config = dict(
    n_layer=8,
    n_head=3,
    norm_eps=1e-05,
    parallel_block=False,
    init_std_o=0.0,
    init_std_up=0.0234,
    init_std_down=0.0,
    lr=0.00299,
    lr_mult_down=2.0,
    warmup_steps=0,
    final_lr_fraction=0.0,
    train_tokens=130100000,
)
MLP neurons of a small language model. Each row is named by its layer, matrix (up: input weights; down: output weights) and neuron, and shows model dimensions 64-191. Each number is 500 + 50 x the weight over its row's rms, rounded and kept within 0 to 999. Numbers have three digits each.
After each neuron's rows, "fires after" lists the tokens most often just before its 100 highest values on Wikipedia text that the model never trained on.

L2.up445:562457489500421472615564530494433488505561555467500530486539576522576524472390460534526531431493547562468478524547471494563525478474422481591563531489519503546463620533469482452436476480470467444613571501496601457441496540432490553446502498469506507528480462563482487458520515554536390453530427565463466575561531423548514556534526520557580457498509444602497492512577498422438510516470
L2.down445:527478524489528559399523471541479483473578490456520517426465496497515549493550552489575451567511485538410549510490468480576575562446415457518431395507467416522431489430478465540527434472477525491505460528563548563503509498548474492528484546487551553481416566498568552601516400494497431427508594474459521507476639468461440382521549514543484495451441512488510510457498490582538576436507
fires after: "ro", " O", "o", " U", "y", " B"

L2.up489:488538468474567507443466499436455515500418551465418428544392517526492467534507541373562521461447574477469431616560489402501513457523501503448494583528421491534488576374510525570518546577483501523511486466502522435549551557487517508446545444562441417517478522501543479481525505450485444523448511465560522501551530502527458483478548590500582493436519470486419465514462517506537534449540
L2.down489:455527493496442506557522490535413427511440558582512446504481504495464597528543510480486491425559400550459538446538473493544474533506570474443592637557475411559436473530505470476486552425447538468444449489453482461523571488517557502501457457480485498501536531525508499473520527540379556483539488497499498467631392462529486515469480410468553530477507467540494505546432433432513546468525
fires after: " m", "h", "c", " T", " y", "an"

L2.up765:480416464434457667547542465525522400536508522525476472493445516521483522586508610433464501573462472482500623569524529527481597562508489447505401505502522462547541580504544515521626482521460513540542503502555466460509501500436426456517514416485493480509566456419490495447448475560454504484498411444499465504452474494536521454464525542488491522561546532418538547432539500585437511376522
L2.down765:481549530487538414452463510606409601529602508459570417541511525502535494505447585522419447589480482519546448482467453574511490452481490495459442487550501466510552532414453523521432482507509480484426478472505558521504476526491497468520612548540483529524572591620542506461484553553506422543412525441410549596497493484526531519514459580459576413556459378472496456466442511506483511510513
fires after: " B", "ing", "m", "b", "em"

L2.up24:547429490445546478458500485465533550471548497495433581379487500483527477490487478504479565451535472430472569600554428503580500520462420507507452500479425444569578551449488464537529518539548461506454573536487482455506464548568518538522607511460432440433487551521526595473455458396422478570479503506560538444471405502473479560472561540480418515506529412525495521535528570460548422504421
L2.down24:507582579440525481502552512513473430508566513468505451464580563536475562609412512501570526518472611538593478486533532477513449447389407522541450525514430598540480493393569480401511528428498495493479501563460509485406513426494482567509535477585510529420462575524528521584438487472511498580560504621494538480534480591530471525497502507528458529548449523421522547474497499505458548412552
fires after: " c", " m", " s", " b", " sh", " f"

L2.up259:523453559533550426389453520456526552490501521559448551497488531471396574515516526392588464491513509535429542498535454472519564468469401484529563600449552452587533549554411606517592493413449480506440484390446416493536563461557453539574565537501543528509573476530500499470413366497480484497534490523466500449511528539641445479531449562551455477553489423510485490514410563539576464442498
L2.down259:535491502455519513419421552521482581590492438504482455540475559468515499524536481463460550530484456512491545504486430476536533505525531430450552424505569435484441405625504559434529427432477507479429503523499497418502480455533471548457498488512470486474600399612477467492488569491484491607502484496479489567463545549527558521471582453636421514579461610527574570551509495495542457561545
fires after: " w", " W", "w", " The", " of"

L2.up57:536506571497542522528576485415409478543505511565413515557525531578452511430499515528446479441442514459582540504539510568409551530570480576460525433421530525422554454473518529529475417422479547506452515548471454489542571405437527503538504501479457571561569429577433498523562437549470463391499489462467456448572512519474599495489519595395441440449411490543482533483579488505583532538434
L2.down57:488525430466539419429539586510453508463568476543500480492468518516479457458509463493478603435501513475451483559465540480466407502655571501559502493540512432505493489591504473524506568516424463529577546436511488590450574456505456481600532530530514443493426526426512404564540526460484462505594569425505597498520508511435607526500445487521529530557511507534555570480451510550493432474469
fires after: " W", " w", " L", "eb", " \"", " R"

L2.up254:501510560499433454531596604550550564506435556604415389530507496537441528504543468498493529461412555518490451522451432476465542411464454446474519441470524517615579413442551597471511453532554569466492553497519541556489626515436504481546501504491422471458482518509549572509582517491508498558487485497534453524531441527578524542493523529560490557553567495475425424377450533534605482489572
L2.down254:401367431526525576517514507500442465554478526436571483467514556528464555521502387389412474528523420528486536518566509599458427473436485451507503532491489488478474492516481480423482453474528510417493496439486442342460472562448469450481430473570518468520519466530547423498533498496564495529527492480527439516557394541531461446493511552567377522521488414525569546514435451512530466580473
fires after: " ", "m", "or", "k", " E", "h"

L2.up638:404474434505493425473507504479450446517512559471503531447432484520465386404512478480489509507496492458492464490548461458464484557403529416458470521520484432511506457514527482493577537408439491576552561541503536508566447501633488486533470567492465384570640425466605602537390495510496522510566534450523501411390503454546550479529497524461500567552521515435505571506499478545485502506550
L2.down638:422532489581518504485515492476483508495409468479535512523573477533521546450465511513525518515432527482443454562505429545503469416492446579458519567523639403497440463540455517554498565455576560476457514532566398548427524508529472542459564434500505425483447496475509501456503499536448556458529552420595575574563511514399425397415573459454484502407529529549471514476548504438455532488556
fires after: " s", "er", "ed", "em", "ing", "f"

L2.up196:408400482550407553531433547495549507499427545398481553481509552491482429515458469425486515441476505502495532506553448447495507508503563516439418491520547465586502521534490512496418531412456601480440501490516489546535517434475454541511533424491600490553528469469546510458442450486524488427551548535425524530600487365537504565583430519447436459425502497383403502466460459498531536471568
L2.down196:492537463424489507510514537597505445478521556514450523545392526467500518465434508418509479482571582509480556521484477466483437581457470474447552466462518519486519510434446531366572473537517419442548546522618519464442510509544540471577553430471540513464517430526493480454530541572475515516505460533508518610486488511406491478497587400593571399507593523455504455494534467487496475576557
fires after: "em", " v", "m", "v", "um"

L2.up353:569511477410490496524546537429559438526508466586533541506539582496468498458482482577498518493559492477468525464473593548581633546353418471520499512421521530476521538419551574587555510532420453509465451558596490481497552609477516478536510525505483472470399488509462467444543436636606609562528460529486533540541479475448517487474527566442460464480585503502581495472492474413446516496528
L2.down353:509530599503458456434514450489502509470544503517512434520431500546434452552543526509470519543447492459465458539516467477523431490648562557445451554560528513525560533593435552541453479547577541565414455529438526483520598494441371570421352495555536473498538458453507549585447586393504462540504463370479529378443505524481501497571475541487469466506472508485407493576487549530580542553610
fires after: "es", "i", "en", "ens", "em", "ul"

L2.up558:521431419597389430591476432576586564507586526515489484463498550490545521583471425572597547491609483471504569491504547570447529513396506475508564504474551447517459536488585491516495480518511517521470582504508536609505434492544529504463484493427504458515559520578445528499485625487502509481516512444533524371538519410595559569531486458515474530524495504485532454518516451507450499498574
L2.down558:466554574460540437505458500506414489394528552529433555571607432522506544461485529433410444544473457413572582496541491460493426524482495432426472587447552484546478512515505502547514470548625532370434564529508564457477500470513524451493400477598427539440549481538488507434521536571541514490587523464504512468455398458549417510439448500565441551533478510557456524556497484557478534481406
fires after: "r", " or", " r", " O", " b"

L2.up639:510473539494494574545513411544525548453511453573541604447444483379573453440464645506509550438485473524467492491525448525475490543457543492409522425424510463445511468500482483526568541511547488503546469453479553488524473487490448616501444509576449476472461527457441586476467462493461437393528453539550557561493491417476516602586496525460455518520423436525531444483552525491492430594445
L2.down639:498483462429540528462492539443470543512502595441543453527527496521494560503533471543592627574509541496558591462574505513598443527491539556502463489437550510466548470491585445483430475479532460511425569535469405482525501546552555504494456438562453539463620461428528454438521499467502491519503440495496524515514434557542486453469468480457538481520490522492517480452575438484513525378542
fires after: "on", "c", "er", "ag", "b", "ab"

L2.up684:549435459494542450430541541482556549431539466526632499434485566562485455600541498561474504506544498502420557499496508513613500414392529605482425508530630476432516448505442581474480500494550509523480506461554510487571557518449495505470525570523670509441436439501541546460586592473515438485573508445469447403444557508454533474541425473535400564534519562507484487561474597449501553486467
L2.down684:545518509448500515433496527538399517555467558582624442432546444520540509418446455499503431525489443516449491441436543449537460610518503508398514485468460453508458490521435492464558490551501484510509555508394434519550523615532548458522622491529531462572580492487498492513455453492450507486539346607470567544532596481571484528515459542526435505471478460528563491513492513500535478549492
fires after: "g", "ro", "re", "a", "ran", "ric"

L2.up226:479543485496476513468593494484460512446421497569556491558554514467482553456405565531554665427554529518461489545458494505449538549522519469463557526415485555522539537526557566525519517535424524554541494512513497510591466511521503521515447413450561405497521527369446462501457450486518467589464574384489500511472455500503518495523502486535505429394561520477491654522480514516527604557528
L2.down226:491482489449535559615398549446500560437465541536437514480417557476555495461472413511527520575454457495575595486533460498402515516525484498538572479464481530537510477461423520504529671396547503473444542493500475460567514486444528461453469605495423429518525572508477590450502529522457614476593474552529517401520456521547578463381484431591472488577513556487482429469555575526474532448503
fires after: "qu", "a", "im", "i", "an", "on"

L2.up532:486468547526485443548591526474494612446532527451490448573534452467535477450474547536502463520546427503477516466520555557487565563429554471452376543509475411493427538527518483381500471437480554478557414363651413416552505499506556481470463426484593482502577602483539503478559428510620478506475503494453478467521520495456443514417509557526555473474427487568463516481519553479445520467532
L2.down532:486491457597597526546545514461490587418504510420461539461535495456495565409404466447472540493446460526517498582466452481457562557489492551558500406495550414450481554554511485540488497505485510457491488517483508417407585504480455457490459477588504546487485505497402497526590487590493490487547497567592496443472546548628536517533581470554455515514515426529433589419514470525501560522486
fires after: " S", "S", "ity", "ain", " L", " B"

L2.up151:376544420592532553475459472602459579484489461535419484516493553585543484526511603452449478565456581425472511628550522509547563499499517514436542521407618566408407512559513630461499456507570489525546558507495487497508498400489510534497493480489538492487565416505442494552512504440564531548516490475573483494551490603494484466526418512488579552560562548411504501554459442452457456523565
L2.down151:521598463539460477416523591515505497443530508506605522593496445472510567531573488615609438497569334510577488418436470472535523550504601519515464479547388596522486458520542509474454456404493532488460416400566607566471472499454503530489469443522623518446502558534502504458464513452478498474423468531468525537532595490453479428471575528436482565479492455577530529566565487455543542382426
fires after: "c", "il", "i", "h", "as"

L2.up605:442520450483525496509474370548560568461506524542492477509434425532550499501520504586525502523620512536443586543433617535562443445491529484521481477421493491437503502521541475423514499588526432501517469529539523551524574602462487403507473501555455446452469524526491454516536514481577553517559460521481562592471533475578503516481535499547529362429573593504578511494445577575580521529514
L2.down605:482475636436586522508457532478442547588490521508470561539563525524534461473459531442482537600528479421468450516506509556502522536481570507521539493518450525513495462625478532572553458461502547497459468500460495460539550508479446472431437417426497520401506571455461435459476450479561512579607478470495477397483442560412512451486516425536485521467556487528592533459632500496538509530487
fires after: "u", "o", "i", "a", "an", " r"

L2.up625:523549364511534511451505507521589342442508467527477548469510512543583507484492499555529512543551486498528441488619495461500469511471620476535498504502454502465544431516477465501477440579440475529454500543498469507505567581493497421524526543464464444496431579443508507504511410505408417484535395527388526511453482508591523584405476551483504460528444617529441526509573464498447551472418
L2.down625:442476582426560472499406495556463476462524496569482457436476496525465515596483479495420380563499553523555469500492553441523564504492559567494519450378480569541431519551444636424516516386469503488386492516460556436470518488483484576461523539488547522538579482543504545538547498396601464454487544495465507518530542510467525481536497495547430571489436424487661548516415460436511458430542
fires after: "ist", "ord", "S", "ill", "en", "t"

L2.up444:615570564465469487544450462454510516494538503552608511553488476491495509494474477518534486455500468481528483543424539378530514456512509534436557504500406488537518615519454433489453506450497549424518588448513567437428528373484491414450492514417441438415479521587490518452562556506433655522582447472466470485511536588546508443477517490488436496534454449512385401516436507496599539458492
L2.down444:503446452458564513397530474513528497545461486447580534540522537508452543494558540521470529541427565516609461528425469501509522557492563506585477406528394487412420510508467565364512377562503569376421477487516502565472504535563466405505514491520428545502450439447460463420543513489560536508507476461526475491561528495502419468473443492560558491491589569621583468513432413520547509572481
fires after: " E", " ", " T", "E", "re", "en"

L2.up571:467410510532575512580545507537498516530459518513469554531522529508482598472559519444556611354588552475501387501437527510481495502504495494546470451456460435619560562511535568407543541411469525572619551478469621470493587489518464534467458417523534506603553475554480479444494547483417551540552526466459460565439444392569514566487562505522450463477482423520454376458427509554516504490538
L2.down571:444498410477498499606434544500509464526523500502535536414479572532456519495431488441440517474464500467489506486544476528413480533471407588569479490538453397515348477453525479476432506582488489505387517522547528558535449484442489528583478493560495489470474467518478583545467494499583473462600505512523622483493514547567618512630510570466550492529510479539439553454403454571456544408539
fires after: " An", " an", " O", " U", "n"

L2.up82:514517443496422630433476481557607494494559588506513484441475467583551509604521494603501469456541482423449549497565430534518452412487459514452513561518469460487467569552486540501589462376466392517508510463512475499502492461530527518374529552568492449513538470494465423506448499473510454512480489536511452501484527483611472538440441480462487421493481493548429492475545540433512445463558
L2.down82:542465470536523461455617520496513430547558526442379566496479474478488520495524468550523514575453485521433457511453587481539395507485431463513464479485581503482442498509563498527484479559504483488546521527452571440521505447576530407575435530469439625536418587437448540559510553472499481479460515517414535522512513510580489428531579477498495527487460433446437434566547523541448638504456
fires after: " m", "m", " a", "at", "p", "ig"

L2.up598:579526501534466486398500463492433441581535426536443532483485405542499478477495508533507548558612461443521459494469513552492441537494385559484518544513521491366527464560471500511437537463497413507514619497454448598603586471620482460557529467504599506515491488516510580418549535520530487526463385564540450519604513537480468577445509411475494543493588495523522543513442427478635513517477
L2.down598:463503539478457553473564509430532431553420572565487475457409538582545527562590531531517550425432362496583468464430487517549497529534478567491470436500493535476518612502473496471547436500475473496561487483424451565509538552494517449510560562472534509445502450502476470515443579477403461592532522509523503516475550447540551450468477533548528501490469558407473479491571514516445535466502
fires after: "/", "-", " (", " \"", " s"

L2.up395:501461394523543571590465511368537467474457554451512468436484568593519492560479548417472443492452525501449513587465483516524592532504539450464528411447627511527497483600459440520535522436428484525488476400524428554421477493547461540559520526462378476520444514449537475488388512441494585466453541472440437465471479443522520520495446465515586467489475484509491501397476510420497482509437
L2.down395:519467501473605492495471568526509609518512473408393531488520554581482441495449521434478502492450556478533491408483461554481472499396472504445527491543458501506480472471484537490515537469531383545511470563450555563577471464546532483472416419479493511539506462540543535505644448504575382467520527412511463535521438470393482505484548393478501504520447549530529530470501570468495514462541
fires after: " v", " ad", "v", " V", "d"

L2.up439:427481548603500512516526494454463533496527482434595501540530470527523615500494536525501455527465506480498507516489434558522520452543450450468517556456506530532522474605506480522485484430532551501546541449484496498458513520556476531589539534445453480596491568509506548393383543459546517488426478468576546560454533458544446419535492483605477537512397502457530483526508393555481519607572
L2.down439:456489571436506600381516495420567575461480516518397597527473422551456522528480554501450438508416477539434556502474502545457453468568627568432485452513564521459513443431533545565541381495495529427412558429503524464581513544544487463493404496467489598468484451469475509514498416558469549534457500515549540503636501458578483551517528582570425479495488406609517538418464479510484572507443
fires after: " p", " P", "-", "P", "o"

L2.up518:492495365531490598416542470434496466524450522544507461468484533519506508508447453491502481519441496452538516526540532429507546548462499485524531447564599452400530589429516477428533479388447460410665498517477515543479515525426587495570462550499548520428545512558601507500515507583497558433550473469486511453521494440533437542563473537499549513477581504518497490584480548419482643541464
L2.down518:580511586537499525440426474542416618456477488592472529620452428483457422470419501519560535528535449419546449480466456391519510462493489546513520463505531526583484540464512529527485520524515487483525415520519475496562523566474507471446528421449436552528539522532488534545500456486470360389540504419549559420485533511521488427523561418547505525481486522474414520407581522537478478585608
fires after: "er", "b", "o", " G", "ard", "ed"

L2.up404:568482440483554571403558488409493506506548473471545529568597578538439401558520545550526577486491577458432530540571594498456542493432530524426530537395525586425477487437464506526493557488501511612553489531467410528576558398456550513553500507552469512472485506524465468453490562394473468584386524513457599524503511456453533466453572572514496470514459539478433607495523493521493589564510
L2.down404:393506546447456453488404556514514608505487508551437523531599527489489543443426412535501523430587450497510532493434495545539402588461556557452634458570511455576505462464434526458477490490559534469438501507529570541396525456493500479502439558593460515461605566465488534603519469458454574510504518557568574461538497512497558507458478513527512509483538503575627446566409483510536489488423
fires after: " R", " W", "ew", " Sh"

L2.up732:557493473538543479484516375464500484522560513556469576436462506509438457501543513425557525506605487510495424531441492535584444469386593560485496492421469581502504478426498580518536497532532467435532522513444490431474488519585456572487527562528450502484471485533485489529401525435493540400479497551531537518526437488524451556477359435522494555509471454561480550471521461538366503496499
L2.down732:459520577508515487525532516422507532504457453515495445506483505459541550488490440525457507561524496541512504519407538462483460563582472468500521557468461571405488569496488492537366593490456501622545449454511538471576421519489543517487442468626567512483478497505527438479485458493466609541555471554486445569512472621444507474509520489482556524433408408411503484538568484478517555454397
fires after: "s", "g", "c", " le", "ab", "re"

L2.up547:559476518457522477479428525527402461520501473469471573499522519502452387539558523394628568546557456518597513499569503535466420485473423469383396489456508446423542478418401497505430524494540422552441567513511487478477542532477506519443501515470481550483517485552521608479379520468450585492385465392441475498506509550556465560538423435465456521514412606580505504472604447492502468505528
L2.down547:403503404540494449536441561527456561581473541532562490435579551427504557543545455373496474461487427508505521506497435475479520527495574596404534480507499532593582566517479438519497458581517540480429415503547492501536539538453489483450441467488461515556480565487506497588476512482561544526435481492567532501549483571514488504448456506504510516380415556558450450471505471447485454464460
fires after: "r", " f", " F", "l", " Th", "el"

L2.up515:447536623501498535473529482426434463507522470509461508448463497585506590532464438489509598464552473479458454542539546541525534448541562425501554535391565493483617568420468563508467556446470570529486521444478496456503484415514502484522538495380445503498470527426454513484531399520393518495451378435429488532484561542552489582499515468525470510502546530520440606499546475477405546537421
L2.down515:469540421481516549546471459521493576522474482462460457466466523546525527625531477438498452475445531482473393438541512345495553475576520450522557556419443456465479581491564547500438497448547494480473474450462533474481431544501535489568470496521458542457588511570469544554501439517558499512545469414530414502598556478504482545430571401505515496506486508504512397540556541547522431431494
fires after: "qu", "l", " r", " R", "c", "r"

L2.up229:402504426508461371462474475525468541527609507458459549455524505416513507458498459498570459474410511533475473552478533515493512550508426517545552497420386544514511449455508463439438582532531495579528508479545498490561523514481491468421522478493533591560496456459515521509456509493498469494559491470541542518503375451393391603461448536444582510409569524491470473485459427411546519564474
L2.down229:546554522487417472467475426529482500470397494496498530511527491456604495474494539517567511492489585499550525477574580530473556409528520478493450474490472462515506497554419431427460600484436529485462577493487559499486470482451448508534561584507457547567459529472477498531517555511504573539381491403501481550533528642495509476456546534539566519539524504579565520534513381412485551433474
fires after: "ov", " pr", "os", "ri", " S", " s"

L2.up118:579537455565608503423552448498551427497511462452495523356600466532546458517456433450493486471493438371515456432476473514506410522493418546521589516487370497462454492529461511534558565451566502538540506459514502539536471537570423545382489528532479480475483586514423597439499546480525464493539488474476425463550587524559461444510555582426486470449561455461473395482514488556458567458466
L2.down118:480564537511511577502454557528488468447522436562500567492509463530486565496574489486513508390508566508452552538440429585520511501404520435453495429536515415518541486427594442434517443374456564497464508452452515419481554439524444536454497501497493527492550565585483427640521486513545543555516525499557562483536568431441595472537496617483486470597501514630465503461491402462433540570601
fires after: " P", " B", " p", "B", " O", " D"

L2.up408:496539481514536509430506478428541481454445490505442587557602533490510509551514440468428477417436464564435457557499583521527605652427455463505534555605488479553492479476593459517490610475491468488522540522591490474567494453479465477413483478574446587563498499496519572512466450549576466456513463471562554540454477555406542495426454535389470507469492589520540535568586461519591569543492
L2.down408:528501370476422536510452525481475514514491476498536428409423528506466491517513537501517551510524484473512502555417470528461511453578464515541452433378418600460457430508508490532590613486474470492510547469493552475442538446548515559538477437441505535442451478538494504559551565423446560511487589447471490392499396498426453513473503647493468523565525442528495529519541526455508402497445
fires after: " W", " P", " p", " T", " C", " L"

L2.up342:553576483473529457651479392483501562506503426452493506436464476522603446514397558497407441425561493519444549396573430526540473407597510530519482545480506484486498528535460468542581420444488510447526577498558416425501434497436419498549524406562553497550530539467489541487470543430593628567480516466487469522465560461535554513439551492498511515554446549447481412453509498500461531550478
L2.down342:533564503486550502496480616431474441534454545508561521445581555473411456496523516615576580575502390448545457454515567468508522478508513369443481502500521422579535483488582472527481512568504437515476360615514495571532577558479519515455493450470460410534481398526505544432551466484494421529536483522433472532601394463475472588555529476521560461511546503523587529500481548572424472474566
fires after: " S", " e", " ad", "d", "c", "S"

L2.up84:435510498470442550479427509593450512522494496492547465460506544550509577539451541539469561436459505453455516567562512591436503528490438459512608457492550601482505515438512559430452580522566484382491454506505568569457556416453416561482409527522474459543616459457507554564504452558581476557541477501429523528472435431428487526519391538557553517497513490468596601448495596405604467511478
L2.down84:469466551427500490453546525442461484556462476530406552595573449518542462478489456555476483474511632557443548595449523531514542481441488502531514455577444440501441495431596468468470464636605489517485467530407468483534510443564471482531577460521527519448510454475537480520554491564504549545458577512420412501514613464498438532462537452453498573399490558454427488359573511596447531622478
fires after: "m", " h", "im", " st", "at", "an"

L2.up559:513450396502365620605447486445442527515532433458434505475568497478571483555425444509521525477458524579594524470462520561474561489503463512509494486530553494509508467466451528540465513585479412474595505491502398449544468526525561488552517422479547461597518509494528544525512501432492468413465441391510418475538533472469464497534528479525444498537422487531557510445589486508434568568461
L2.down559:473542496445602443501501447448500547447457510532586514515560459483545538528472445470446509502523561492383476617491579529521492511440488496514547496387509460512458514590491498399493431525534481487527610465576474402477432557476424516424464533493434479515457528500595519522563432529553535505558461430527512472555498498522485433468504583534512477581464399502486587587486479473492544439470
fires after: " S", " s", " k", " b", "r"

L2.up660:453517486505517595468523487519610438503474458526446540484493419539595480372469493470469539503515482437453412499607455549474641537470462462516443440425576472555495527518530487404472486595518570485514489419491551517486586476559500517625459536533457491528536443555446532466513427525568551573411482458479446531539531508498525490551424473478493543560588557396444435484569536466494473466461
L2.down660:505448461597505500593434554530350529477465561462478424554444480557542517475462549573515563513467467504518533492470559482548480405497487459477490509465491495514473512554591520607494470506477482481498411465505561449482396614482409529418455429479538507505516527578486498523488512405455576534552474521527520425478464552426509511411485480546487467458519517481489566460430429454412444481499
fires after: "p", "m", "f", "is", "c"

L2.up264:430544476488603517474468474486491517500464520443519483492460411525531481486504468527511534444591473469547530460502435523577489431524446522486520424483593431608507433486546484623467599489461489571488549422522485525486460556534526597567512412400565511580461467533499540520490552574521557407438360519592478554414528475498464563511515554520472564410536451416476517529480471531521521462532
L2.down264:537490492524497424461493488541464475441446437526557533451617511528529509470498496484525532516529460601410474465432505557624500485454474495560581553520394523556492447447490505480536570472548542513543604467422488408527565435540535472592582443554459485455477579460508547484574459522515609530466573527403472502426451598500482570458346539498521407438416555515469474519530458528492416476508
fires after: " m", " s", "s", "os", "et", " S"

L2.up208:552524555395490421537531506586528464491561490533465507558455476474438450412552581542553485525509504507458538492533574485484531524476499534634538507449529466602469539372476530507399533482490457562483474513462489465444557539499469590417536444409572478508514485496476507550405443513499442478502558547575568501575447416545472412421471523566457483458533460544503516481421488434477606572452
L2.down208:469534419471477573572459572452512570485539449407504409502360476532430585516538510509547539594498530476528478490486527448527512511480475526574477416487448409624504530478421548508507492564579419486470426505566488436459457556543459470490539641542444498517570427494442467559487562506535545554471468470480502504507493452427543439572555573536527487501508451545533457479460518436561479483513
fires after: "ol", "v", "an", "al", "ri"

L2.up631:517513525422432493485467464506578478487507468485508516503503562516502579497547505527490539326468456559496464525575543446475470414562497499512598494468453549486508546532567574425614537533412509453436498446546546552414545514499489589511520486446491534543569524572461458464511499482454531552543439494562522451432510459551562554520558566460441487500576492445498454518525541501551518421508
L2.down631:506495491473585433608495470535530510458492588512370538532470497454475471454581516532498477644440476458393445513445455636497537560459477505533452451510565595479504403512557509516452553524477520467597440560490518483520494497548572535466396529456547505404435631447464504547529471468494459496516509422454478587503544557578418507455524440564517555522536548505454501509441535502425530569455
fires after: " ag", " m", "m", "ver", " cont", "at"

L2.up417:468541441522482510475558672511518486540513526501444560456509472594445472561352396482498461492500560506458455538519624479494504422533507572571452505479449463454448530466601548429525566541489483489444439537492470514457435529481509577542451495516434577541485572601450449465458498477508463486460486483525378396456554535531493500525490414394479521490590497536497449493520544563528446513501
L2.down417:447530419582428400481522450539482512446546532540538559487479507520476526450559559445484541492465522561481530401477530463441519511550556489614519498555548496543421440528473501509471450445452501462422547548473483426505447409514414497397489581532471482472482484521479492520573426495492480580400405570584505509458460501487471450462478586560463458549522500471586450528477469461530440507426
fires after: " J", " o", "e", " de", " O", " b"

L2.up17:483459474539462505516527421397521486512475601549415515582589566511509431589474517500553519530418559461528503479562547479525487537456555417540450497524390519442552447478496581510534540545507575492472616433538393619513504474543480578514478532556518465497522512541484475497487439521460439533519512572500573511486518426545578544497500461587593551513536555461500565482366469471409527481435
L2.down17:441479534448492496433474489578521595520496553522442467544586498513559510468479442522505559495542487397584493465398477481467475444554453486516481449533539565551533616468411573449528454493529467529450497478504410518464513472431475493573440532500581506577500508483425576501501461465521489585520488379427497548519431532485451537505435541475515430438573521519481510509506541472583456554502
fires after: "a", "em", " D", "es", " w", " a"

L2.up257:480521426497436506476442555539520556505476463469528445489479499488526566467519543551487538477413525432548524563540493457549491499548530398545428577571630469482539567520479426479485439477568540445533528537402494459519591381472542463524500560419445518521486539537442460417498549539530442501605398489601404529407471520534576482533533598422518549491480461531497497528503530537457486413526
L2.down257:515460520537453480556478492503526461606421543593409498499503533402480437518503503548598477522407493584519518509446500574474540389433510470484491567409469542439583575446508492469442504516423434462502441521454582546559453527659459524522424550436577567449451476511482431516593470459545542521491486441510457632468495482550451460478462463555455528623539497455511507532461511442493430467520
fires after: " m", "ver", " an", " y"

L2.up281:543466434479451510495583541518547502536489519513408510482465486468460429421391547469475471564511478532460545516590439570483626444532559546439603488493520488397566379483572554543595447451560442506452431494470542505537601599545499512393445441543447449490571523566410475498501479441507483502557502406512545439471542547469479503522493559456558466442515496492545455550391443434584470554539
L2.down281:435505523507543474446563468417448506473517534518545341517438495565486527459478513519485485648504573536508513521384514500540537533512565501445443486503407467547511476488516450450545480561511584484498441494533461461407482441516398453485425474516489441436507477569469434489566515499624490402529569446575421499517586542516447491420525536400518504529595509493443498484469553473640526517559
fires after: "ri", "r", "rit", "al", "ent", "e"

L2.up713:444459529481387435476525577544497535510479543472566530520450479437500498408533520598530476523515484471483486560524473387575529536468530498416458518528482509509489431498526432476435462484515467478558427388525440498560566442546526530563494391569555445474588657420486444487539477470456451502407521474354483481519452555568447527513506424550545510470446489495476488453468462545498555537604
L2.down713:480435479508558602519495427368550553445453490505529513432521531453442559446497482520603501588581419494499415547454551511528542484495426434482432458572575395474428511521504509463578538503456516488471479521467418469451547496526537518507529508519447480515505487392451569488509514510569465510448445528690552504470564550503549366464498480625437528466469456563492450501549532493495556428514
fires after: " S", "\n", "r", "ss", "ain", "iv"

L2.up702:519512412435557529522513556429519456525440585499427622554459452575489508538508465547579433600463406563498559529554416457445486576423520566428486631472549523488549490492488440501533517522483512472516515438522498483506514693453438464526544612512578456503517507625462495502544559515487451469521489553547534453485424500567559563467561532507452466505547442497561461587524559534586545524431
L2.down702:446437514480517546479468506462448497475526418485570450515542469483520459505446519436541542487551414486568486474403556538458453473480554557506512507500523544450450509597497545510553522521504449512548441506475494461535434423492425563573473435455502578454489470474508497481538487450593456514445501444433472629487522516444492493530446549489442480514414614518404430497572486575481425489645
fires after: "ic", "em", "u", "et", "ut", "en"